Weights of a small transformer language model: 15 layers, 4165 steps.
MLP neurons of a small language model. Each row is named by its layer, matrix (down: output weights) and neuron, and shows model dimensions 0-127. Each number is 500 + 40 x the weight over its row's rms, rounded and kept within 0 to 999. Numbers have three digits each.
A block is one neuron, or neurons of one layer that tend to fire together. Before each block is what it responds to, as a language model described it from the Wikipedia text at the highest values.

Description: Mid-word fragments, mostly accented letters like ú, ñ, á, inside foreign proper names (Bermúdez, Júnior, Piña), plus markdown table separator rows.
L2.down118:534522505456490464552516460504535592505504525535482525537497458494476398475558543532492502543553437505522532467510509436498499481527531519498459536477473573484489429497498521536459507548515513466531529466441462419590484483457444480461470483554594495500447457523552454500457542481498483536509502473489482506480465434488440567548579528428469552468398444523546562526532505557524511568492
L2.down425:490505516506490535474546459498440526520476535488539450526507460495500515518504495493496525524467492484491466499474486555459534484561472525402553487577513445517525481459438463458476548523487441554520527521421529504508535543542482497506520521413503492460498470571530552511563486489448554489523447533462478531505571444452491545491475483508394435450546544479529519504505442537575517486587
L2.down588:480515490492462472500513497527502447453463499465418490406507419464471546474516502455545500504513494515485447490561527543563551592480363532486442451533404455557529537563566509529480507471501533462526539516529528490477491494487555427481557549521583511421493539476508439486512531490486557535583464511558474524562524498512469440465543532534475443416493535491498495522495514413549523526512
L2.down605:420477483498502449485495538536498533516420548449510523579502449450483505542470458528423578556521494486530492474438527531486454492454469464525491528499463522466491611457439482492489458539531443486491492569478444497505433438549478500500508508565500508561455489543550535541472526509552427550519471525514508517482479520498577518505543517448492503534482468476541494518526561459557476497565

Description: Mid-word pieces of non-Latin names (Arabic, Greek, Japanese/Chinese bytes, accented letters) inside parentheses, plus born in biography "X was born".
L3.down92:471419512524499510491503536521473511536424495441493461516549519496510527531491552535517557515493423497481427452458503527524542445517547517481421526521523511518500560515532524555490524516530456543501515503454551513495426514518487460491514424520462521512548552527512445482553539486502463556542477493435461471496575542488540421545454470442563491596521509485448494469497471470501500498506
L3.down260:557535505476507516489569520578600469511516445571495519505484490473514495500525463480515548462447446477530468452536501446485499559516513521526489467488555498523536490534547510424563485451503491410517542593427460469582504480490531529554506512529498432509459450481391507523521534523491525548528400482454569468491513474438528544493548446559459540471529523515428454446441507523459475479460
L3.down332:481581575550509532529504543435513460498481476468501507516530440514492431509454498532568538476575598570533506485466512471479479544475502466551539499469520511463538477512562479480532473507496462447443416495524463488477470524532480582524498495497516451399439530527445520525479484516508491476503444453473529532514431492509467518494540471464460487461415536510587497528553432561529517471580
L3.down342:506462473480506475438498488479501453526473459493452443483513548465513475544522449482462490575448513507499562468531537579503560522492474478476477471476457540571538511544453469517499498507513464474482473498526454530505478543500590570565455532441570542510477419469535513521519538527487569450449496566515513484502529571452462576559559537546388530509526521466492488440566479473496479545509
L3.down514:511508450510410547470523482492494450465465481462448481470583499501561493508535407507591472511502457509491493462551478452493553527477509525522476522477535438499485518522435446528452420479475426478522494583453615518595506534496450502474530525505609463499546512547540527463549549562490487505475385533543508469536550511449494499511458472549516463586501450502512463493450542511471503453540
L3.down546:479493521478485540456554523543462508451474491458418519626509509496486473488502495472559470517416504506550550512475561485500440508460524445454438500544509471499466524492426435452534503498483478521510428521513460545553512462541514501467467447447512506603568469545504491545503467578469533578502414469505490446541555436525482570540557480589496491466521495438517467464494496536432505466499
L3.down636:417475507486521525488452513538451544463448541538502549575484471542535421450402448558509461473484460461554506506582579494522519479499531504507477489508558620553511515532518447510501486494497535516470518561493446488509506496521478438535520458454498509525484502544476500473583486607475462471511500542532458502468505477466540558542549544500458499492535504511475523529394455490561483495489
L3.down654:479514526515460487496564469529543452552472547521471498468565526485448467468533499503565479447528514437449486453487504492445538559557452516504493544528562520424516494429462494549483494452551495595468509571524597551457542514499505550470433415495497531448459507478487513502581509446435613480465494427481569510518549479497494517509488468454548449456530464519532560480525535448521519540501

Description: First short piece (one to three letters) of a word broken into subword tokens, right after a space, hyphen or parenthesis: r(ally), d(istance), ur(ged).
L5.down227:477506513523420565512516471483448469493396454555424517533566457562532511580493515515509479572494492531497496471495454517443535486475458455477468446500495517485469488512498422467527473526467520583487504432567557426523498455531490499514471555451519494423511529511490479446479505567576567511546499564460519491482441490464523490483519544532500517460409549397524401513499514515527561497483
L5.down302:499450511519524518490472432529555484500477432489543409417505511503488552531517528530508523404496578516510547500540540515581369498527485497510531422479510503467523407495496496538512485550537432537459493480562473494538562557529451551481441472465524527532407481479515474494463517483551506519525459538594472530507502499435486466461484495451496570510414447463499441497559531534494481514543

Description: Short word-piece fragments in the middle of longer words, often right after prefixes like in-, un-, re-: in-di-fferent, cen-sorship, un-rel-enting.
L2.down142:512498432508487403495561571459496443485456580478530482496542508490433460431508522477443435506526464479506452504511456541546482465474600567488515545488455511530529531498510472495483499475523510477588497552487448475528636525549500525486532528481522508525498500536504533405485451514464418514443470554445581525457510461516515528560465443460531550551507487442498471477496468448521471556488
L2.down298:496582524512422484484495409512492516446536431538505500407539536490450470575481483527437520498547477524488497505446514538518471577471511449487443483509497517478560582458501464492560550496507428496509448593559420555487450521534569465487532597485538507478446548499539524509503409489505427480542496500505518483489504463547456594480517448507498522492530495532477552531471469495533488491486
L2.down522:508501561550518444501459474472505503465524452516511487459527606574517548519529519536536522538472544428473519469476461461486519555480527425482507563487523495500517506549514446513554486553509455545555501567516455506528557494408508445579455467448491522565433493458484500550480426507481424517490514490470527513512534449546487500435503435636536519493439485497526566538514459413454489482440
L2.down535:489502524453509453461539481462494467519509534513412453488538517527436514463522530447511422445522586435521553478476483457548509424455475478549507584501548482450502542516465503531506583490545514455547421545541469475497484507537528477576527438503524443579483545462488532458530491473492411500483526470534524453493480438501448460469493497495492535537507502527478528548515504547535448548545

Description: Continuation tokens inside names of leagues, competitions and organizations, mostly sports, as in FIFA World Cup, NCAA, First Division, League Two, RCA, UNESCO; also table header words like Nationality and Attendance.
L3.down24:515558463484517483480469457503475428507487580465503516508422507539497505474459479540500483441542466536468493509473476513483506546529525606535568524539535557456511536531544482517454501480488474530456488403538540465476484514539485553555495386456445506460479525481544549473542540580464438565557537410488487506490446528436538468480523521475507454543494527544443489494516497543534461492518
L3.down164:497482499471496561490502514588488477516447537576530506559551461417532498464495494474458595528539554524456490488491458470557549503422510452534502524505471476469518515580508474520481475449390483454476500533472478547446554517456500523522550548518419453585431522548451554491588445478520492538504520554510515394490551503463453479479471485474518451471426474508486461510508538541507491546479
L3.down178:436487477533514514491495520426516502504469530508506478423495467451537476463477447453546609539606468527489457524485501465544441539578533518546505541526500505446589512533533581488466524521483435516471475497509471499458443487509488464493544468409451535507465493580496467423473487504455512485533485524537476498504510533559625487531603439517538419509427511528478551528483476522491452443541
L3.down188:450479461557520561465589541457542525515496503618541487438475480496512477542524502503443537551444472543473565538466432493485480556578486569548505555446469500504582557438470503481525480608506516431537536454523480562434565440508534483514534523480508528479433446527451507567543447484518502492509490497478517431530531530495479510483457460505549447484521528465520493529469498529486465526445
L3.down354:495540478439495552494460450494515498531425544442482594545449523511485453481502465562508524511545498514513485478535578502466485501519497537504477482567549455465494477479556565569461552456488611512545521468528558441464473560510418507426509452525480471482568470544490493491453408485534439489509574513520477529359518483537502496509506528448474494511478505460455504553456394521554481433513
L3.down444:441467484507411470496486519525555576497464472432573532493489566491501493537487430550462497535525505498462475446460511451510485531472542498515529514505578501447508513478487541400419433391511516474499503578493557437504515470478404532488518529458478539555554518557474517539501469457526517524496479491532606501488547485461448561410508470502515445435505527462579464521495560528505465513550
L3.down522:489504536482549621564468542523485510484454474584549538515475489487491463554475489485525467537565452480509500451557481459442514573415531426468484474420522500543588459486417484523555454516465484501487531540527443570493488516478576576486474504502453498472394476434474468499499484455529564496493523545486525442529488543517455512422508502540516524461448523541444507506501507492430507473544
L3.down681:491557515507494470592561545535551483492545502508535524503501527519481502518527409524509487479488542492464486469529447492433465511515514519502595455487529482480598498518529530495521565508580469424504452465562497491473463501492507455580457446444476565499399513542543545485501422473412471523466567494496518512526528507441551547566524478475500423448493540415497564444491482525515488434512

Description: Fragments and byte pieces inside words, mostly native-script names in parentheses after romanized names in lists (鈴木 愛, マリン), plus table codes like I-59.
L5.down15:539473522492516535534443472507510426477459531495456522512500517472430459546527527488565400511535580561513477488575469513456529448542512505503464480529506495469545481486444437481403573478489547514550555449498531543539557474510545448445509523497504478463516492499484599469528433524540460500520519587497472496553553523523521597538430529537492573480493560493525502479520471463474528449471
L5.down244:500536519501508493560534557472508496515532488554506565522508395438528602527494530544512524486493519494488560472510508539480579525470516566398490511543511473442463468472496430525513383470495436503465536526477489482519552537505522491505440400503501455454522536502448511498471505476486555538553477507526537480400522456508517445488542573509563484447492440464502617463531529553573512395484

Description: Forms of have right after a sentence's subject noun phrase, as auxiliary or main verb: "Males had", "citizens had petitioned", "Georgia has".
L5.down91:513494452500551472512494527478425554598456526496542487480545495504458492551495496535487553474500485512476595500506495488528495544547529488407508492546484462497494440469477532470560562537464568433575499540483423571484523477523481405506546516479525515508521473410538474513451532552516497484570483463463542481500536468502548501513458490588480503504563466550438424458435496527448464493474
L5.down535:512518498539492456438530512478404453505468560498561478499563465483495487516507563518489518441513465576505495507506525501555449487503511469490506479512475525472490471482534543471444509409527519482512470504516535499458506490450476537551591501505555382455520503514495542540477611536457468588482471450444564519509479486576580563491560574484565509441470482458482496470566512505540492432548

Description: Wikipedia markup: the closing = after a new article's title line, e.g. "= Rainier Tower =", and the ---|---| separator after a table header row.
L2.down162:498486453556497508537538473500540513529516449503538451497484476435457382553481431536510496511471452500498479458521543514420508552467514495543511468496455587478506425497457579462482572499527583532487490560491445486447539548494539462472518556544478536447493500487523495505548516461560570481499571489501513539555516478550476545479462479448528459492524482531524511518483562462558528494552
L2.down473:455490464498515504488512500499557535482471529449515493552527492482463431477483447446534458559510499516583551602451506551419497518456511459452497434542448535501491501525497497492500481523466568510494432437565470548551559517501522583472501528482568466468510515475559491498555481478495493476541470481530486500488557518539497562524502433415507435563491469452501502546454507445445497470523
L2.down617:524533521488498537542501457461503472540516533385499517451541546440472492568444492513530516518537512546458509461552552523480510480488445482506481472479493528477528476436471477482426551512457512522521472520525424498481500559508529512544483524530561501425507530397578510510495534523464508516497516468609474476523538458540512536467505491477518476540415488473525543524432554527457625483565
L2.down718:559474531508454511500463489568422440488528394438477425534500526458503487576511490464464469532434473535576528501447543444533514521548496563543532514558510492499490472548432446567484511500476513502494513441576535538544502565478500482518535554484544475427541595526483491446483485459546539485483494472536507538522518508565438524480498440522529513530532410544505539514475426498431502487501

Description: Verbs right after a sentence's subject noun phrase, mostly has/had/have (often auxiliary before been), also with, which, showed, featured.
L2.down100:525485516546510450488459481533479485433572470516508570553507540404551485531488476403545460493506505567509507477499480488558436516555506446441517494454433446423479471485506548491538540514506508486536471547549434431463521529492441477527527500521534519471539523534543573415477479571490475483466616541453536540579589493518527477539520459500483495475486475506458455491522503552529462446494
L2.down411:531481475458480495473483479550488499498545419541515492498532454461487512433477540521532453522571516462475481452500542534495520444488474442546486483491417505495498498528542504483493478475466465451508518503477542534459600566470466513511458517532588460501464559516531504496506533522451556545550480391600514467561530523474455553416549519490485449509487475468545454445514498523506481461505
L2.down478:467533515522445525475479493522495430457506477413461522565468459474503581489567514554565512455505479457456488478500530478561529540483520488550475505457469526406472477404528568515500578457468584514516453493520501513520528567544522569432557577508478554498457491492470455441521490503492425500472527462557466442454528498551561523491513493479460497559465495435436520514450528506502542503530
L2.down688:507557474487497491483456462561489434482545466451407600540500538407494526448476540395566550492535438556426494524569468514541439490514551435526529471514480454500543537489453516481530509488493536447511531568522575452511460521614518480497508456505444532507488511492448449490480556530457522514435473524498533485537510483507535530526512512540501545531498553508546496496523515421499495450487

Description: Cells late in a row of pipe-delimited tables, mostly numbers and headers like 9, Apps, Time, GF, and some infobox field labels.
L3.down181:496518435501585506509557567525452511462574470503522483488413530531525419532514547468464494482452517491469515519530537530465446519439507495518544529464566490467641488513476420475546523528516494486487470444525522392491496449502572473544489467525521525506500554469541459484486498485531460516477549452528504530510565456500441475396484483447572481474486526514554512492547458572452475498581
L3.down216:455507520479527611491450538450480509550421480496533545506529517555499563577547481442480494476521514446563549471518525562474494541504520445500524491487465498563538499498500558417529487481511455494597468460479490477526540464543482503520468501550513466454383531444456549446489542498480499486476560451546595453505457492462511507494477433417522437474439526438481473452515527467515527444475
L3.down288:499456487418534513517509533518524492459455555480476496404467425565551519520506411519518452466538528529466488533586482558517570539427480501504467400469501449503531532543551533479502416495473498511484470535504574483480567495430445572508543538490477454477520446451475533492469490494473477487507427451472521582488583464473484535472542548505519569515531470509465460532561568534499502524492
L3.down321:441484523489515474461466580498447610464503533518604438573519490496522500521511563567443514588508508510471432497419492472550566453556577551479458484479462473516522517509475508520516454545462507447508473429416476530473495526522509506584511448545469504554493555571486496467462481502595512444532468478501581477461482499501483519500491500481485512521526467546462473490469561531459493520474
L3.down360:475433606537534559455549446523491466531458471543481520571553570529502474467548517508494542467530476503576490497527446547509529512502532529441489492521409501525538459513493542495490453483453516513517507543463523490446462529542529463458417444475521522485494519462490530519440599528510449492429516612448485567526491476473502493489415506411465477507539509551535456528497460516533548477525
L3.down541:494492512534497535531522535532412448452466513508480509553485466477537543517532471426555477423551479546505496548510530445588482435465545511469559574461561508476461483502554457496544550485461583568467483475440536501414481427494511501540506448514551500544476533564512479433463520510538451530525492419508518536501504502552488522453509496500475421468538467533488519439476556586484519433532
L3.down609:448489484511582491454506478457549570524524488486505511475574558444552445466530557578477454493545505570502512510535549493525531484496417535510489460432438502549475553537541585461504523469501551507538491462458615483530483488480482452531485476484511507528497515453518477436381513522490554406501458510418540446550517511495442497473506531396511547516491469536489489406502487516513487487480
L3.down733:446545493559486494520537503533457458507507467520497460473577560539532510546595528497571493508486451466487453480429488502579446524536569434539536461474517508458556424518502515532459433507518474552508457509493466490530588506564514542490461514497514494487459576519504492547458493482509421555529556456470446470439480479436455477469526479433469408505504528561518537441482552464525485420459

Description: First word of a named competition or event after a year or "the", mostly sports, such as NCAA tournament, 1996 Summer Olympics, 2023 FIFA World Cup.
L2.down123:546579484516490431494564487530497494491492533439562469524511546425447447524485483531465574466486508529427432541491500512481509502500495533510463455478459506494598502558492550464519500539487456500432574413465539512476461543491442490488499494600526469470503464469500492511539484540549545514518543398470504512466585472564517500469508428500483512455486523559459582498513519473447459452540
L2.down252:520569464497508481477521542442500431538531536517546499513539457519487554552499421526505525501531534495549518485485384455475541470501470503461441469462525440475492476485577533444493539510497518527497535491454463538479464511550481455547500500537566530429495478546579479465485462546493432503457494458548455394522487534486585535448559488554532466457486523480507522485515517478499513424495
L2.down501:532505468517465518475503473460541496410467523526534457523476483444529515530461452533480474455556456558477412523500496507465499511540480502504497468458475429506592503517470478526528495459524507469500446463492496490529544525506500489537581400515428505538515454459534490536481465523518494530536537385483538558466537478493446526469524507504453516572540473546485520408514506587601505487474
L2.down550:505480446589453421461478494539519602525542570478565476534519525518524505498488458579464510532489523445608471424423481536494529437523539518568459561434505492473433473492501515549452534505471529513455497493522480428471473548573537458518519471450502501565489397530572490531476528488449498485516539512514466445532519500470474512554472478492544446460456511463527537572504536532480550522461

Description: Digit tokens, often the first digit of a number, inside wiki table cells and sports or election stats, such as 7, 0, 18.
L2.down128:464453458506456557538549426554447464476480464517478406536541513548492507617513433450546490484536500523526434474523537546588494424518521482530533560522478485499567519499514538539485461513540554530485543535464499531573467452519511517598520505415561472451446529544464452487513456480520529479500523451543508513506523514531517521490491458419472473466469440519477537495515501557494520483452
L2.down247:430493499537529501472479485465441515478505495511585471502547508460551546510552467486509481549556564499587522501504480477563473485444568520512542473452541454439517484445464490494512501513535508520481539511507509417570468531445559487439473450466554467519422517532464473472376525472470512543456472418522566518523487504553513563542453607490525517464540486513510516472529480537483505474560
L2.down394:492494473554513574497524501539447500549439422546465536496561510507523476574480474523570447497499531507455482515432543505531486476467528464542461501504597535502451493456478611464439481509487558446540470552522454474557502472459463507518497549434505500497429565518478604505536434447522516469511518476484498483497465480501475557509484460421485513490461421553498540484513571510521539487545
L2.down581:463503495510442406461535486499477540543524486503561466525452496480472523530525534528492500495483463541454540488517544493559435445541540530497495488446495610489516566457528546510508446542530516518523464441512533489510424502548417437459484459540587509506467470536519464505463448418558517388449581471467523539472493530552469484457452521465493547515461518560502514479468515542538555494486

Description: The period after an abbreviation or initial inside a name, as in St. John, U.S., H.M.S., A. T. Ummer; occasionally "of" or "and" within names.
L5.down719:551445550458485536520517472516473432474449476525549518586462464453467533458499519543522520421527481413532490420532541505488489487501544492573480523438539524496562500557486474552452518476398510543498498531496565458514445471546486498487518495505496459493477500567460501481451480489502519535493511470500507528553487545533463554455528511433454575474534537579469537480421517466469524584529
L5.down726:521499552507564512489493494512488525519481508460514494466518367540554596427402560479557536436518463488493521523517502521478504522536503555535532541527503530581477526478436455511526520476478514552527497499557395518489499533510537479512484522513517545407485447415520493596563552466549473530448516451458456457457493501448526456558538456478430504476488511561556472484523462563532528432458

Description: Non-initial subword pieces inside personal names, mostly surnames after a first name, in cast lists, tables and biographies, such as Barr-ett, Gri-gg, Jon-ge.
L5.down458:547499482489520479560528479536465551444488534537450467562530528528470512422496532506516517519531488434525532527520498512543470519566491528403571487531462437468442520513487506403495481504486499501475481475533488571488513463524520545525441413490553518524495477469430530573559508503564527476444468569466483523539479480466422505430515522561484511507502451524498573538476498516495445530506
L5.down636:504484448460521496486551481484540571476498475527479533530476481450477521464431493504520495544457546489590576488523547596517560472552474533508546555463472525472427552521478515502490476411529512438556459521450528503485433557467501474483545519481606505514501518549475514504562544533475488421462503527459512571494528416459490559489530485570453512530511511450550490501534504483443470506451

Description: Short first pieces of a word split into several tokens, usually after a space, parenthesis or quote, e.g. le(ather), te(chnicians), e(mergency), di(vorced).
L3.down13:518436504541533513580426547493438412534478496559521429511460556548484431560530503463490509555510451544505509518563550522530588508451600470491519523486518459498467502498493456451517485489481573489537515483581469530504441494485516480541503493506538429531462515506485512506522422364494505463516511454477494487536439521503555547483510459485506465480557495459490490541517530555511509459513
L3.down27:494529501548529493526522441433539446480475534409441525557504491498461559511485526430553515512473505557467476502522481464476487468513449523471485530524532532449487478533545499544500463420500428521539472513591464532487529544588450529465474440523445497425513475463504550547483537410458465541509542526554497547472469553410500455490464514512489547538479509506525563519513419536505525530508
L3.down62:469497493547452539517448486417486524433462568468504438549432496505523515501498556542484500544487556455519468532514488482528586544526441532478520482552473520496592515536546548516487504473480520503582427495513469473448392518505449489522512537528428453504547423444487495513529514514516379493478503442466529570456469491544417442453539574433502510483541526537474494490438481499499491560577
L3.down73:488456468473485482528540473494524534419504539495458436472537444455462469527424496437479543433431574487489583533435491510531500520470529453485458477518501543426534554497546500512524468543491445503571526469484456456510508610518520501483508473514448480521457552531581546440453488475502475502536512493469535554484469559492426541482423486503491522525469550495511492549506539509530539523504
L3.down461:417531476549471415532541520543460507567432522579466517533505513459515575500506515438468512522520538544514555455527402484416460503568543506503531586434493517475491453513540493450542459447580441472479544511464433524462490566530466541464471508488498496445433507508530452499477556461507491541506475489444506529540479504492470480525450509550511512482432509473510469536524512551503551551503
L3.down480:577524555488386595608466509449471410513494468508471478433490496441487517522544532529484545587544469479486447505522473452498504506493551446449497520485464492473493506487501494507500491494542538490512446509577488518557531471498508529542444494487526421457480589559504523584453465506525458463458526526486526489498517546554443481548541539488504476557519478501450479574488481499512436506477
L3.down736:464494482515474475479567501506458516499450500485442480495489473468466489512490497459571511497505502558479514469534433424535443509580457470462484480422462495504550546475552519485567462523532458463527474458502434504495550490570455505428588549539442490500496461498529498520416498500569516498433605506498501488564476495497506501512495498502469502534555500506560501445597488597547517555501
L3.down741:454504488485428452578493433460550456502457521530485501468523530435464453493501555500511448496486515492471523436544509523503532565554564472494518505498461576490557584518517471453507453531562480472605442406534542517459503471503485535529472510490489406474496487504502501580482477486595453539482596524543398544499445558462532489422474505493443506505559507493567514509513419495497501490513

Description: Pipe characters in markdown table header rows, strongest at the closing pipe after the last column name, as in | Length | or | Pts |.
L5.down142:477555497488517587511522455485508409474467500558454459481411507502474485505514465543551510517500500524513505558438522505541478504546500467527414469514394511509468458476488435523514558539439451550569482515544440476480543477492509529460476585537489487513499485497508466569517465401487484530557451501473437547495495526463503515581460395435459514501426449464482479484479559494524533529526
L5.down575:488506492505525599458531499462505503570473560580480449542492488470404483512502431602496429486445534501478476501514530530493501536534490447546462483555515553499497436502455439519537529514461449507475481453454492428499458552554503564471534512517519417516460409475571536540478465468481545476525575504463504583535478510393510458494540434479510525570523499513486474507464525479524439541518

Description: Function words starting a clause, mostly subject it, existential there, and as, often after a comma or but/when (but it, there is, seen as).
L3.down7:495553489473436518461418515544501517476469545536431513507539539458438502516561481521529467449539531516485435466513569448466465518536494507468477530483439587431529471476530526429477533499499472486490454473426474481513561538464585537566509509539534510535513523584553433463523520409515516476551585586517486485464499457423540517495457513500463474461430441542498544543463606540508468494467
L3.down50:509490503524570467480520535472459533483508550590531481506525482455504488603436438548458473527409534503563495476468447516516554524482461468485520507568485525484504498475472461459526522592462503556527454503551456403512463536455504510444479525404555549505546507488505562502440505527461522544436440512417527460555532451517440514404546487474440496503469529501480540463527475491480515491549
L3.down145:505466488467439495534483456505559463526524415502471470527500532528549501486526510485471516514534520569549470446501502417525488556555442493444457484568512464493497470437474573477507484486464519515496436507637523497541524451517496521512484524489461527520542480463507488465511538470526496509504501594479471537432415604461499489533464544494447589513507486499501475481474460486406500537548
L3.down174:423524426487448492484405476460534485501576489529517465578496533561481494531507516493497515513467458580484523370500495505443486517527496547456553426435443457438462509424536491480528488498486526458572515507491501504511498505539549597500487489519549511544479524535458606468443524462518538475502489529490517497475448438483542469526438573500529460501580515433443560532524493538536480542506
L3.down206:475489481539471553471503384516530553458527534479483518537479475470542535513509478475494468540532517471487510499507502526511450478492535422531538455553462506462476525365517414542439468590567436487510540555486490492484486408447522521518512524510522514478414540537493520544384507485497537493525405464505460539485496506560522452506447606524509488522471521589491527485411506540520529581523
L3.down427:464453579465562460481485449547526465505500525496521504465525537572491447452473499523560442455497553480550468450505519491471563547540543507525598508499399535458568500553568543533454474475526554481459454488504542466511479492519506502512414470475473491493469499503562551483563472532506537508458506578487500479421511440490514526525504456491490467589483454473537501470491493513434587541544
L3.down558:506513503447500492443434518486520471574494517385499602482526514475467454553519473510454508421538527470453512530516495489526569469483480440521527531411379478457517563483512478516482511526482500510530555575462477498504480484459566581518458571580490560503488500466559541536496548424501464500463545490548552497502524546458510516413507465528482500519560502443511508488545477524519459482464
L3.down560:501533515506456513558482512483533486595510490491521483528508479494578421570506541485492524528472509524451574479460497499499518594503502480365534529528481533552505547494540526460493459512496475487561555490489458575493566477453395547474488466600484493582521454528527506536555483488536462510481482507477442511496509505476443511464444515468520500546474496514527531455480470417476503545474

Description: Inner or final word-piece fragments inside proper names, mostly foreign or unusual surnames and places in lists and tables, e.g. Kaz-ov, Zo-mb-ie, Bre-n-nauer, plus CJK character bytes.
L3.down34:500459459532551452448507433460581543546456476436439499535506491448511495423540497432511502537513489553469537522482531589515427492532509525483452474468532441488454488503489515511517492482479563427562459475479477510451517591512493469543538530471546548522573524615539470508517473490450503478536547543586494471471487504432456507532487457495489495509510454508429476596584457569522417493486
L3.down160:511481487505523572539540484545521466441449458566506548544541501453500531441478438511506454489502471471516553518448551508463493481538537516439528499491545522450490549501526436517528453460468540477567446510571459474482529508493506448571493444486570517545493542520481465529457449450536488506560571555471537439445588524448440552514515456529579497478579508450483457539476524510450451507497
L3.down423:478491511574498555541487522507445434501536530543468511485445471535461483453482469447519426445495547495421544511500510515433564497521534472482424571558452582514498510488485497486534478529480474480507533503498469565500554474505579473544515505519538487524482478554482459539533450411538548486564428568429446460499472466448454558527465498540453488523452529526536470570436484482550484531541
L3.down431:502487434509538411447515486516464514493470455523566449476484529468457503483536496544455564504547515443460509484482512515546519546526518491474484470455486497535454513534535537532513521520498466401624455558473498457513471483446561468496567507484549453576481453510519508477511489472498433452561532513502417536481551534468484556535513434436544541540539512498532512499518468489622423545550
L3.down437:476525513477497523490538532546496473481484529605455503549544496475534426543530399506475561527484460545498480537529491549461455503460480426493529521473439564448526479517531531444529455477474590444543468465439473460509496515493541497488511548478522538505514534587516530537545495444508486434483471497387488540497484448493484532425544434480503525582451422459521503536554518444464529443513
L3.down635:505524490449461425504516475525529498472428530530460476511488449502516555388508513492500458500531492478531557502515460533525490513515514464454479512519505502467542562450550518466492502540550570463562422546528516459420512542522425530575515517460518551487536460426523536426489522500513495535580566470528514529420481482482516452518572525457464596503431398515562443588580459458485464477501
L3.down677:540516449509528494506549448521463505460467536464561543548474517531503481485530507467446495494546529471584547512493474501494452465480507529499433500531509532565496479455409522543527511503426559491493467523473532528525537404450576539401541492498458420521558516502489498511506516515502465570490495452449409558480511431513452556516534504458481475511502459512561447471492530528587501559476
L3.down754:556480529517511566477485474499492546559488484429455459477505452475508495454460509478503456562490545497514527471482539476505496548484476508487452502568522446527443507444409497451445539574514479525531454564455505486610566481512438500478406445504560476557458489488439520525599483458564523467469474499551482571542549474532522520457442486546465466507567481466539461536548507479566461487480

Description: Subject words that open a new clause, often after a comma, and usually come before a verb: relative who/that and pronouns he, she, it, there, as in "Copernicus, who accompanied".
L5.down232:424469497521496455414517441543506537545571469478462561522509515508523479406526539566487530502506467462501499511470621439491509501458471533547511472451566501475439446446500544467487490524517519492550444506548471436518531492460562526478467493456538564443501493501489478519490584510497484533508436500506514497454434496518473516577483483508409545557550466452496495562555481575494514538462
L5.down603:523556517491434474567438505482614516464442519469441547535531508509493510541548458508523554540523446509440522510516578488484442498470494564496518513516505482517442468451526417544547431435536420444487477602480556471502470458474466458487496531477520523489440526521565520500464566507468500530518546494527486499511517437504557424540508510574454459496469460528474594460479508497556459496478

Description: Auxiliary or main verbs right after a complete subject noun phrase (has, have, was); also clause-linking with or by, and hold in election tables.
L3.down14:453461426493538486461517473481497482490475523484426478587524502615518501544551506543538547531514464477507444470480516485501456503522446481449546507499466479502431499540526499512484469493477517496504492485479437575480463495490480583588488489473486462538473513579524439480497427443451451502445502500556540473540449547567568568604444534517464468445480448463506520499564527584476501530492
L3.down230:479500551447529565508445478494500513558422534491456479477499537477507536534413574501522504481424583515475455491560537476488466570498481481462501509506501557513476437497451549510446620502442538510450568487514558468475427453474462462428564528569495432525545520505485473500501524525486542558495472517459498479481502479501485420527499522462485507516445440513462504450512548445506499500460
L3.down235:492526550422498444501504455559438518453463532487449465480439519465567477445481479532520451498474474475572507480530556492431529523482499492522567473427496491489394562573526541425520477439474537472535451506512508457482551486502567536561556502485414505554431481521464495507492510557465469580516550516477466497489440494580487500487512515572515544545542501458557485551494502531459486466495
L3.down358:543468516480593474552473542459494481511486501504534455502471534497492530488572513486457394492489444500531435535569538492499452499490511468461507549491541499589463519528495472527474492459503496457532438501390530510543466444574547506452557531522532532527424521528553509457518503507494463529467462566455483487490550452482474492521553487511511510485426495459534513442463506517506469450606
L3.down563:476484580440434572472482542468498452612447545528525497457578560417489487546496509477528526457459537496540519494494525437505467487456457503538502490536444530504561516522500529521500507494532463536492498489471491565480477538499500497542482535574532453444470530476512476495538558503454440520437557477462486520509516606437479555476499526440471493466584461501513438511468463507564521513479
L3.down643:444459501491501477478528495452501482498499515474429528504526456496545455420495572495520490422463517484520471513495552512478489557466546536506504509584473523523385501408560533517506485483508500469533536478436522463489530529539527524444557522504544527488526464481496445478552482549539526530508463484428536499447491527478587514517499485466556521491484496595461487518423578504442539512437
L3.down656:538506456534462522494496402474476476499494553564562427529489508492567549517454501508428492492508550595433525478477535504488530568569517516571499477555558496426484513553482464508526497439430464440495504525542493560498541490492442498479589421496455469514467538522502519459488413499512492455502466519490562495496496504477472462442534458556461484483465437515495526587457475548558514562545
L3.down679:532503411442574493480575481467476505492529515504563487495454494493447575413570540492412569443428461508464480500448438546446516473474547566454448480458548537514492500577491451526531557426494474533510530503442452531467495534552562528475500435457505544527492517508540456520521493469524559471518537584456546449520542513468546507484515516573522516535491535539493528511544516462431486459469